python train.py --n_layer=15 --d_model=576 --vocab_size=31726 --init_std_o=0.0 --init_std_down=0.0 --lr_mult_qkv=0.5 --beta1=0.95 --schedule="wsd" --decay_shape="pow" --train_tokens=1164000000
MLP neurons of a small language model. Each row is named by its layer, matrix (gate and up: input weights; down: output weights) and neuron, and shows model dimensions 16-143. Each number is 500 + 40 x the weight over its row's rms, rounded and kept within 0 to 999. Numbers have three digits each. A neuron's up and down rows have the sign that makes its largest values positive.
After each neuron's rows, "raises" lists the tokens whose logits its output raises most directly, leaving later layers aside; "fires before" lists the tokens most often just after its 100 highest values on Wikipedia text that the model never trained on. A number after a token or word is its count.

L10.gate144:485551467514462534436588462478524596519547496453554537466522469539544515516551545493505471552555475445450513510513420514483625483447487497452506423490501528477399593476560544447503490483438462479534495481424482470555481464535533544559535554508553507532471442452531530553460547466405499567506551464477480493534489553488458411475514587470543447407487558407569501431518543559535499508549
L10.up144:478511457545486515475532487515502491515542500488460493460458484577449518530489504510453534563479496472594526503419446457466509423524531482415521482552413534569420574484469519504449414484376489477498449489459475431525532491521539525501461489496516580527428469506545547507479535428495450514465505479496452473535494534463490440498475567519516498548463545481538493386499529569511532507571
L10.down144:418490491555519492484514534453473526528526492510520481493467461545458462546551508481521515485474483479517456467535505518475553434540518470396515462509455468461451525456505498496446474400415518475531515411456462445481554495544533547532500444506553499553507518485520527507523540506515518510496486483441506479480498515496556485593527521494514503527475519477487552463502523629599539537514
raises: "\n", "-", "The", "As", "According"
fires before: "\n" 49, "-" 24

L7.gate1104:554464533501502493479562441403483521529484542518525464545515448480548442469469509559472477463508597512466509512550473488521478446481554460423467468526476510574449557468564568527475479558476495442425432528554529460490519523473572480442508526501520449504489529428500443467542563536531421505525503456495556573403427515538558489556473488579520475478471506484568439499517581512415470524468
L7.up1104:509493550478479447477529423438512466557495445496561483485579419490529406526454520544502512452454580536472435536566549464560462419514575423442461516497469483564449545491579592513423493524466506487469431531540522494489515540499533502472483543527551445546538495506466525452523507483523434488496522525460510531409453477526502566585502474493534518499469508494563457506487576460428489506520
L7.down1104:526546555475505469466534548511577522488523467471521497474497517551472512567507488495464543503458471498467544518454514496540552521560477461511489517489495457516478498464513513518516472484530478517496546491454474484462439491453495535536484461507541486518452483528499476544536500498529493454514532552490457496520511458490558504517513493473490487509496510499478476562492469497451501472507
raises: " However,", "\n", " This", " It", " Their"
fires before: "\n" 24, " The" 13, " He" 8, " It" 7

L7.gate1073:471472474535496554412567454531513531557540536519533518527511506483530420456474512508486451549508573460470483457577496549503489464515526471416517486561509515563486541487554535504451484576458478492495503542500416516510531507498541493469553581506520474485432525465545427512506551471468498495497504461533521529406424545510499478526488484566545520472469508510582428491498587527464522480501
L7.up1073:466515542462516539483541446494545449595514450492576484487523531562530429538477484496441474510450569453459472503527487504551488475518491469445502545507539472546489547456555539477456472525470473536459475547474489562497550500459475544446513545521562421538476467535490490511504571527520434458573562510480471534473476466512520499536500497479522517476422515524543442563454575481415571518543
L7.down1073:530533584494484467496516547521544482503523475421490518501516511524486507553543514463480559484488479507487484507451516497533539510559468488486470530496457481523497526434484512508484503450532459448478531462504509495438486453469522552535489491503586484504481457524489489510495536516538505413506562528479468485496513465465524497488482492451483515518500475518461484523447481531461530479521
raises: " However,", " In", " Many", " They", " It"
fires before: "\n" 31, " He" 15, " The" 7, " In" 6

L12.gate977:518515517571458519423461508509517581491484559501610474488487474479403540430540561466535424577576553469496526522568447497479535499424473439491557547521470505525484463493552536550554502521597473478525508511517470467452447498506514449498510554502485579456476591473396461568536486506454476549508535420471513527432463522522501512469484487498540476458525453515474505510547547524510529425467
L12.up977:462527582500445562517482525497537531506524526499586491411499389555489524487410580457525519570541552582445493523524434493585564493452542415476496496513512452586486448493524528513532516484538452477557489559510514529496505470577518567534517569529538431561561498583494528506555500466493469503527512494463436504516548595479492423461487548539484465554475481549510552495589514515548545515510
L12.down977:492506576488512513474520500479567441495481459493567486499477481510504441560432549476555431513490536523516492525481490478543511516458516485515480483503492489484553487495475503474543525455493486506503569516501550562493500492639505518466443525482531508517509466496481436509559510550504579521538468494459475550468503496489529485490517521556607479507466464506468479470523558537576519449489
raises: "|", " |", "\n", "\"", "For"
fires before: "|" 96, "\n" 4

L7.gate554:480549487438518486408492532482593527504556521474476544487471498508495505487520511550486544558553529513475557457548484510453564443506482481534513468587453490540414494477617488460561425587548479509509517508549456481509526512488549528514565508520529480471439496447552479622547480488442465532567527458461512509514472594449456474501497551482502491462534531537508465424538529549502563451502
L7.up554:541547545479535496392512500508487448458525518452551492506502487520554491509523528476613516545477506481556513461545466533485528573486521511503529489482458476596422514515571464397427433465491492501526496522469553460596558512570513544500551520484501495555516521495461462547532500476494483529461486451437471509460523529450518533479482577517554527483469550432517532459462516512518516571501
L7.down554:508560571511500471448521464501445494442500520505540495529524468529568505476486554487589534547535535506549505508475493529497527544478509508502524508442491461487431504532502509390422487453497449469457463510476563485553620523528513553492545505494610497567522520498451454538487513449522490483456484500463441497450515490440497504483470521520573512470447532489516495472496493542544527578527
raises: "-", "\n", "|", " ", "L"
fires before: "-" 53, "\n" 43

L10.gate736:499470467553505549498525496458560495516554493474463527519489501545439473483493538524469495573479478484428498542497452537491539551431420484506481555501551515502469457481522484415544492533520347446484482534428431467512533479492518520576499450503526501487523529537531525542467488493414568482571529528598498506547424511512498533417493549446535510522513521548573490534488520517521493460460
L10.up736:447473465510531473508514514510494523481508431486498433516552485493524594516487534422556473509461480498583530535502469523490439474550522468505491474506493456457410527411558508553538482510531449462431577457457377505515555477454506492472569500493523489471482499571502480532476515532494489511522525437526518571512489426444540480472454550511460523510495489459523494517440512456430486502569
L10.down736:535543481456505470449475509500493530579457493474532468502561525503438488553561469464455454557536463485456472503470529504489495479526488494535425437519540545501381491483529516477460494473485500515455561520501465522551505425450489476519465483517432573473455462513560483577513612489519438529527566557556489519481516508530482461460519448479422520508550475450545447482489452511485524533478
raises: "0,000", "8,", "8.", "7,", "7."
fires before: "5" 12, "1" 11, "4" 9, "6" 8, "3" 8, "7" 7

L6.gate940:510496542502435506443516557433500527524539508495534522530485442491525398500497488536516512513497522479515520541565546515443524471539524459423511514533477481532486474406512560408385534425462465441509515546464476480518531545477528524465484473514500428486509517416544515506523526487501471533498531498470577551393471503469547539520533462564521506521441506507502495526499577492438520497511
L6.up940:474581550443417498490515455410468496561532515510508451547532493543537454485500494575469509538512520487460475508571488479447467436509505480444561558475594508568423487429599517534443513497479525514531483532506482480518511526451562531549503528454504451515503504466503472579505501525576479505527510531441478541446530445483500561578465444537505490430513524517473467537511531462441514522489
L6.down940:512521474492538450463488439500458466488490491473493481493478535496493457595507506533485504540502520517474508537458523516503516499480536477488503460460498460553428531472571490498512491491544475533489532528528479489544513526471493552436468475470514467527440461488505475468483589555516472520561483498484475514537554522506520474581526498555481549504454516466533510579473508445455498507526
raises: " They", "\n", " It", " However,", " There"
fires before: "\n" 34, " The" 10, " He" 7, " It" 5

L10.gate1013:484461556517539512512464531500525570491452608440499571540497506583432538420522497509413489533497469479554562508558457468457581426407488462527469568491517526513409529502520504416589481498542531415506494497507449510486416491510532459565515478486513568514511557546546479564460461457498524481583499499483535479408499542501459524445419554451515490519485602485520515465511486513539506476451
L10.up1013:484532538489596500467451521475531484461495532431428542442478532568457499442452468535504499531501491497529587506497456454454498448452535435496476585500514499500445481477463448453510588476495489489532416456537471549513607458537565528578475505552477539536526513555525530513526509415565524521502493489489519447525596480482438463478494528444590528523512515535565526554452455517527434418483
L10.down1013:505509549530512440461486521463556493403463512438449443430490456511497505492479508415545457460498490502497509547453539414557510495451455498531496510456477486442578468589530470450491558435546449506518494497469528579520493556540504496513505472456498441511482511460420516500441437437556548499470504480559474494575571413457447471428499509532551449496499498577474560510440474513587450424526
raises: "M", "|", "F", "R", "A"
fires before: " |" 45, "|" 29, "\n" 9, " " 5

L6.gate448:454456560480531503424494487497535486562530485475552517552517484529546464549435471517498494455483596527466463448509519528465513525517534470441566540567494509513562564426498581480489475467524455521463528488536442582500517475526474527440488544510541438508453505488477526512462537535491483465535522488457512535414467495452562483495490485532496573437507513495502425521438543476408483499524
L6.up448:468451491490432554444575503413480593498589509541515536489494492448520464474513541542432447531528485493527487485551471406473511445505517472448458573518553499526439486434558491416465433535496515455538488546505455428479478498507586463530500523492546537458479511492528484567479486462504440480521472499487506520525498511501446580560502400507533463565467507511516474485474514570506478529501
L6.down448:527551518490469510460474561493541482553550477416489498507483529509491511608444514485468536552474482488457528487446508561529527505519503437486508514483485540511518501418477496495536499488522443545448536459468490520442510536547478524541432466462554479501489440493447557550473543471543494404526548552459475499454473434495498458460473485493519523479533501479455456545406512484433525489510
raises: " However,", " It", " This", " Many", " These"
fires before: "\n" 42, " The" 8, " It" 7, " In" 7, " He" 6

L12.gate564:516463502460498580487502528532566484518471555480470470495452471433435483427500513553532490476505482459549487489531483489493491488501515511512542483557502586474422438496528433427512505514463510448514513497508465454556432554495569489496498480448513476546517518427588464572418509437531444511500548509505500489473495500433499435500479498449507391453455571497521486527538584482518526503498
L12.up564:510440518527472571499487556526518461470478569466418418493549421477442531513513528471498574536495537520549496487537431515482472491503531525551532456543493479500439432537512466391484475567461494461587528465475473519577489502500507545532515442501533565535553488439544491562499541469526448530452542494479528462484514508428461499516440515478536415470465587509497475556548551504543567479506
L12.down564:445472543497457504528507479481488422504532506477524475492507466546494591507532513514478525556585478577497463471490405507493532493536492526465506468446471486477526447523508495461447456497510479477558456478491488461521519523501519503529536474518511557546568529476514521526485458506505563511479418472501528482447527531612459509533512533507604487490518502482477502492467461547623503532531
raises: "-", "-s", "|", "\n", "-sh"
fires before: "\n" 73, "-" 27

L4.gate728:482477505500436519494551473438502552521469561540550465568496464520557495488438536517457467446547518499475448457544495516508516459539521441422478478587495506475444530458581524544466482519520481496519433490556484530496496536495503525439477549519501470524473513462571511477503566438508511500485504493481495568404540504492450490569525492530530502498451462472529392512466557497496486489525
L4.up728:485540629472493465521518494474556491518497480480597472530505487551571470550474492521454496480499536553467442469474501473522570495542493427472468540489523477523465565453551550494504496482464472508475484513522515533433516483488483529475468491531550443540523500487531504470548568474527453432521574556489460486432489439501459488602514469521548510461430502512495436528448514493458520554538
L4.down728:455505573495504477511506497537516519491536438482564522489522456543510477570533512512460523548495519515455539553428532477518555470543541452501503526458524456552508524469527479477570535449527476479457516503531514501453478487433458537530523475459608459524496483446489500526540524528550466491519580572480501458476499417501505486510500466494487464484463556486497507520448477533429544467569
raises: " The", " This", " However,", " In", " There"
fires before: "\n" 32, " The" 13, " It" 8, " He" 4, " On" 4

L7.gate395:507509457534495536439528528450469515541545535492494502553539472504527434505498552527502443441506588479467414548528460518470529462513528454429470432503513534558437541479565466474480473554514467485496450562500452464502503504494496464497564486504530505476491511463479405572557491520553424555460471465488572552380381501472490449536532518593504472538492462520540453494535614525453505494490
L7.up395:479539532524498491510558521459554464588575473520542475475534474523565459523490500464478474434488547501506419543484526520554470516516486473474537551442530465569434502426594546461461473491490510543542467497483505574483527489511505544488503484509558488517525419511429479545506535490549456476520579537474485554410490431438506503571519476524487557507463492543481507557445575471456570490550
L7.down395:528489566511500454489524475494580546488562472512544498441529559489529525488511505466440562526517467500486491538452491520509492526519470463552492532509524494505496511499511539489481462480468476462510565475468542533511507481470478560530487517549530486459464455566468505525454502498517472474551557496511441491559544495479537506534501480433481471536503547459455499631493457498503522487549
raises: " They", " Its", " It", " However,", " This"
fires before: "\n" 33, " He" 6, " Her" 4, " In" 4, " As" 4

L6.gate981:482419529541573557375516475491514511466536478500514514491509468511511469495471497498528471526564548499430460558568428479532464466547488500425523468530476498461449538452532588449505405485543443463486550521504417423551477508497581488448491538512540513510478530476522485573502520504475476526507466440540484559512461468453496434496463477530485536513467507434546407481480585497499524478510
L6.up981:419532620465550535439498492475531497538546458488536485462514482582575491601500472474430453486496521502473444479524472477555528483549519491511498516521530466542454564442536603509462429434496464493516506529479452464535485486517478485492501515555556472496464531520499483511494551478493485465497496486456490511490469510476500525532561484452511549516451524493477448506413559486509580519521
L6.down981:476553528476500509462492582518526545557570473456464488486492476588492542628517491473462503496480482512507530453488550461552541484525484486513488522526499488504523479451460488482504494454517528474504526473458496473474546497508498542543488498535620472475464529447542538489521522483478535431468522491497516477477498525467510549503535478469513498557459524514474487502441516542526547499475
raises: "\n", " The", " |", " It", " Its"
fires before: "\n" 35, "-" 7, "The" 7, "On" 4, "In" 4